{"n_head": 3, "d_mlp": 704, "vocab_size": 4096, "activation": "swiglu", "norm": "rmsnorm", "norm_eps": 1e-05, "bias": "all", "lr": 0.0228, "decay_fraction": 0.608, "doc_mask": true}
MLP neurons of a small language model. Each row is named by its layer, matrix (gate and up: input weights) and neuron, and shows model dimensions 96-223. Each number is 50 + 15 x the weight over its row's rms, rounded and kept within 0 to 99. A neuron's up and down rows have the sign that makes its largest values positive.
Before each neuron's rows, "fires after" lists the tokens most often just before its 100 highest values on Wikipedia text that the model never trained on.

fires after: " g", " O", "red", "ced", " sh"
L2.gate560:81 45 65 56 56 63 45 60 49 52 38 27 62 71 46 28 29 39 41 44 60 54 52 52 25 36 67 51 52 45 55 50 52 72 35 36 48 55 55 25 33 45 34 52 39 74 46 73 26 78 60 46 44 30 55 85 54 45 48 35 55 82 53 52 55 22 48 74 45 63 74 84 50 42 24 45 48 86 37 62 55 36 38 54 72 43 44 59 48 40 35 49 36 65 57 47 26 56 44 52 21 59 76 54 40 57 47 12 83 42 58 64 38 66 51 53 37 55 66 48 50 45 43 50 29 29 56 55
L2.up560:41 49 31 57 50 56 47 24 58 38 81 43 57 99 65 47 53 55 60 24 73 21 52 58 25 57 47 34 61 60 30 59 41 62 36 48 30 46 48 42 27 28 80 40 34 46 49 52 31 27 37 61 45 22 52 70 45 47 51 47 40 58 73 57 59 16 64 35 48 63 68 31 51 36 45 57 37 59 70 49 30 60 22 44 42 64 58 34 64 31 48 58 75 44 60 36 36 59 44 63 39 45 38 49 62 82 41 60 26 45 58 59 48 47 45 55 32 60 26 50 34 37 64 65 51 45 83 56

fires after: " |", "% |", "|---|---|---|---|---|---|", " % |", " |  |", " |  |  |"
L2.gate323:45 48 24 73 43 58 18 70 37 46 00 47 29 63 49 50 51 44 58 46 75 24 48 82 56 62 35 67 55 53 67 76 44 57 52 73 52 47 66 45 57 40 31 40 30 59 39 50 44 26 32 84 27 62 44 35 30 34 33 50 41 54 48 50 64 46 47 91 44 48 66 52 62 50 53 57 57 49 60 63 51 39 43 75 53 44 67 49 52 44 46 34 35 40 71 59 47 46 48 67 47 54 52 33 45 45 19 73 41 70 46 52 28 52 49 23 42 43 39 61 47 79 33 65 37 29 43 47
L2.up323:52 31 21 60 33 67 03 53 45 62 51 58 30 67 58 48 40 30 44 73 68 36 29 76 62 61 54 61 45 41 59 58 43 48 28 60 53 47 73 61 37 38 19 45 26 42 54 42 60 42 57 69 47 77 53 78 49 34 36 43 25 61 41 41 43 38 21 93 40 69 63 72 50 44 57 70 52 26 72 61 39 39 33 76 52 68 57 60 56 69 43 52 37 31 63 54 51 45 71 64 38 46 58 63 35 50 25 95 54 59 45 55 40 68 41 33 24 54 28 54 74 68 49 49 57 20 37 39

fires after: " cons", " e", " w", " Sw", " ne"
L2.gate652:55 37 44 46 42 55 45 43 66 24 31 56 45 67 66 47 73 58 34 46 54 42 53 71 48 62 60 48 42 36 82 37 53 43 80 28 68 54 55 80 53 44 45 64 48 25 41 56 64 63 75 63 56 47 60 73 31 41 43 45 49 75 57 68 32 44 56 67 32 50 48 24 32 51 58 60 43 59 31 24 70 67 61 54 53 49 57 52 45 62 56 55 45 31 31 64 91 24 47 79 59 51 37 49 56 42 39 62 44 55 62 55 78 51 49 57 55 69 46 69 61 75 35 55 56 40 37 61
L2.up652:59 48 31 56 50 62 64 79 72 61 63 49 43 80 46 50 46 40 60 54 42 62 49 46 47 45 38 80 68 33 55 46 61 36 47 31 57 49 57 51 59 32 74 66 53 48 46 40 59 43 21 58 49 41 51 67 28 53 40 47 27 52 50 60 56 43 50 33 61 80 62 65 41 69 59 37 49 53 37 65 55 76 35 31 55 70 66 60 99 77 20 65 20 50 50 61 46 55 48 45 17 52 56 61 41 50 21 37 54 59 60 93 55 55 56 58 79 38 51 67 31 60 37 17 49 45 33 45

fires after: " sp", "av", " f", "ur"
L3.gate73:32 54 28 47 58 57 36 72 43 73 50 99 31 37 53 73 38 71 51 36 48 37 55 36 61 50 22 57 25 14 40 25 70 87 43 27 34 23 41 63 59 48 63 70 49 64 64 84 56 59 62 59 60 48 52 45 53 56 19 41 51 24 29 43 51 65 43 33 45 83 61 50 41 30 50 67 50 34 51 50 53 43 71 75 32 60 49 38 53 49 41 31 49 43 47 61 57 63 40 61 57 52 55 81 39 41 14 65 57 53 60 33 52 50 43 46 39 25 30 52 59 61 53 42 63 18 65 37
L3.up73:33 34 51 26 43 55 82 52 45 60 58 89 37 32 59 27 53 54 63 04 22 75 74 61 37 53 34 42 46 56 68 53 56 58 78 68 53 53 40 24 56 36 45 32 30 51 24 34 47 62 53 47 67 39 34 56 69 69 72 50 78 62 33 57 22 63 29 43 37 27 94 64 64 58 54 63 75 48 48 47 41 56 48 33 45 20 25 46 59 52 39 67 60 44 40 49 59 59 65 54 71 43 42 95 37 55 53 42 43 35 83 61 69 22 57 43 13 50 42 49 49 55 44 30 53 70 43 16

fires after: " m", " s", " t", " S", " to", " te"
L3.gate604:62 18 65 48 49 49 14 38 40 36 35 51 66 47 56 47 34 43 64 50 64 62 34 75 55 45 82 44 70 58 42 55 41 48 66 32 51 67 59 52 57 59 59 44 55 83 61 65 45 69 62 46 53 21 60 72 54 51 50 67 38 40 80 71 59 73 37 54 50 61 24 74 63 48 55 58 28 53 47 41 35 43 40 40 51 50 48 88 66 68 66 52 36 62 73 42 42 57 33 53 45 62 11 54 77 40 68 35 66 49 35 51 41 38 40 66 54 80 53 43 65 44 32 62 47 64 39 41
L3.up604:47 42 80 14 33 40 28 45 67 29 59 71 72 47 41 56 30 69 40 31 52 67 23 50 56 48 67 52 46 33 69 72 41 34 61 29 63 61 52 23 36 56 50 76 64 74 47 56 39 51 54 32 71 42 48 44 57 68 67 37 49 61 56 32 73 47 45 78 39 53 36 65 56 42 63 52 53 46 53 29 44 66 35 52 49 40 59 54 26 51 37 29 39 33 77 42 28 38 59 36 49 72 17 74 44 54 33 38 47 62 50 44 59 35 37 62 17 16 60 55 47 11 52 58 68 53 49 25

fires after: " Sh", " C", " Sw", " v", " sp"
L2.gate693:62 42 63 73 65 48 67 41 48 45 51 55 55 51 48 42 77 41 42 25 36 55 38 47 49 47 54 33 37 31 55 41 65 33 58 68 41 07 47 71 44 21 16 41 57 45 28 69 42 59 28 39 37 56 56 48 56 35 58 57 70 53 66 49 31 39 41 53 73 83 43 60 66 40 37 42 71 54 53 08 62 18 76 54 74 39 54 37 52 90 39 81 65 38 41 50 29 53 32 66 59 50 33 58 44 49 70 48 80 30 48 38 35 47 23 51 58 63 45 44 76 39 60 14 65 38 42 53
L2.up693:35 31 40 34 48 57 34 33 61 30 34 36 45 44 48 53 47 53 49 28 27 22 58 53 48 38 44 27 34 53 65 36 50 59 54 60 44 43 75 46 39 29 72 58 38 50 47 64 58 66 28 56 63 70 73 28 26 53 71 41 54 46 38 67 57 47 25 61 61 56 71 37 38 44 43 61 48 39 50 34 47 43 40 86 51 59 50 51 55 46 31 70 60 46 62 29 50 44 56 78 59 38 30 42 44 91 45 52 43 36 60 36 42 52 37 59 18 56 60 48 50 35 44 47 37 38 11 69

fires after: " Nor", "er", " Ch", "ch", " critic", "n"
L2.gate428:61 43 58 27 39 85 34 46 68 50 33 56 61 64 39 79 43 53 80 49 77 53 39 43 49 61 68 46 54 32 58 64 55 78 44 54 36 60 41 64 43 56 40 57 71 60 32 67 63 24 12 47 63 39 42 70 43 61 59 61 32 50 44 67 58 25 58 64 71 24 67 54 51 45 47 64 45 28 69 51 56 56 54 45 60 23 82 25 54 39 56 65 77 49 42 67 60 62 48 43 70 33 57 50 50 68 58 60 46 66 26 57 72 54 45 68 69 28 53 63 47 54 43 57 62 49 30 51
L2.up428:55 60 37 37 42 51 40 68 30 61 71 60 54 50 22 70 48 39 57 54 59 51 26 41 51 75 48 51 68 47 33 45 57 45 66 55 80 38 56 56 58 38 37 43 53 47 31 44 54 40 28 43 46 43 47 69 19 39 81 67 40 61 65 74 70 63 54 24 41 55 28 72 40 38 39 68 71 57 66 56 80 72 26 59 45 52 67 46 56 45 44 24 50 59 50 59 45 48 42 68 36 48 42 79 32 43 66 54 61 37 45 24 68 64 29 54 30 26 52 62 38 58 54 47 52 59 54 51

fires after: "-", "C", "de", " l", "le", "to"
L2.gate22:72 67 72 50 55 47 53 71 42 57 48 46 31 73 66 26 35 50 61 56 43 70 57 49 56 47 42 36 79 42 59 69 26 43 52 71 42 45 70 32 48 55 36 50 41 57 77 41 56 68 45 47 39 35 44 69 61 37 72 39 42 72 51 46 78 43 69 44 28 33 51 53 54 39 37 58 56 64 65 36 36 50 23 39 64 62 35 72 66 64 49 43 62 70 76 46 44 52 36 33 17 55 42 68 40 42 89 42 59 62 49 51 49 15 56 72 54 79 48 72 20 55 54 61 45 77 92 48
L2.up22:55 46 68 54 56 35 54 55 53 34 72 28 73 64 33 43 34 08 53 54 32 44 57 53 48 37 58 49 50 51 38 55 49 31 30 24 58 48 44 38 57 44 43 33 50 38 47 51 46 60 71 44 27 58 41 52 73 67 68 57 48 38 62 26 66 63 92 63 59 38 56 23 72 73 68 62 76 54 67 64 49 62 05 42 17 48 29 80 59 54 64 53 38 33 48 62 34 49 45 49 40 46 50 54 49 71 62 48 32 33 26 47 47 54 72 43 54 59 41 58 98 48 49 62 30 66 73 50

fires after: " sp", "It", " cons", "tt"
L3.gate383:32 32 43 66 64 66 37 51 51 70 56 64 67 34 55 40 32 80 67 45 38 78 42 43 75 62 66 44 78 57 34 36 62 71 39 44 51 32 33 47 24 22 30 32 50 45 29 60 43 65 45 44 42 45 43 71 26 45 44 56 45 44 86 34 24 38 56 28 43 86 30 59 48 65 48 14 54 45 79 63 38 59 56 54 67 45 60 41 60 43 32 58 32 64 45 61 33 49 79 38 43 32 39 68 78 67 33 30 57 40 52 65 43 29 27 82 27 40 50 62 65 35 55 42 61 39 39 45
L3.up383:80 69 50 55 20 42 94 50 60 63 63 53 46 80 49 49 72 41 71 63 42 80 30 52 48 68 43 70 51 58 40 49 77 45 45 44 49 68 66 47 53 68 65 73 65 51 42 62 52 53 41 72 40 55 49 39 51 36 73 46 37 51 52 40 38 57 53 43 68 39 35 51 45 55 64 49 41 61 49 74 53 70 68 71 58 46 71 20 44 48 55 44 41 36 57 68 43 48 55 45 28 55 58 44 67 61 30 50 58 43 40 47 72 36 33 15 50 32 83 48 41 54 52 52 57 67 48 27

fires after: " under", " per", " t", " out", " re", " down"
L3.gate153:47 46 75 45 83 39 56 37 59 52 47 57 55 49 56 68 48 60 33 62 38 67 59 53 66 67 32 40 38 47 81 67 51 57 47 49 51 52 65 36 45 36 71 49 37 60 69 39 68 66 64 39 51 36 57 25 52 54 62 51 20 57 40 61 45 39 48 67 58 68 23 32 65 20 70 57 82 38 32 38 67 56 55 33 34 41 56 52 69 49 65 53 52 79 61 38 56 59 86 58 40 63 55 49 83 59 42 59 51 52 53 55 16 41 32 52 51 60 34 58 48 52 43 50 61 70 51 47
L3.up153:73 68 36 62 49 44 44 47 70 69 35 52 46 26 28 60 28 42 61 58 65 43 76 65 67 58 69 40 57 64 59 60 35 25 43 49 52 69 70 45 40 57 40 31 20 16 58 42 74 37 40 25 47 52 51 36 36 44 21 57 43 61 50 91 70 49 64 32 53 62 85 54 25 38 48 40 53 49 49 34 57 54 45 77 43 30 62 51 35 55 54 18 42 59 52 58 63 38 06 47 42 48 47 57 18 60 59 31 77 50 49 43 49 42 67 39 55 65 33 28 45 43 61 43 29 57 38 39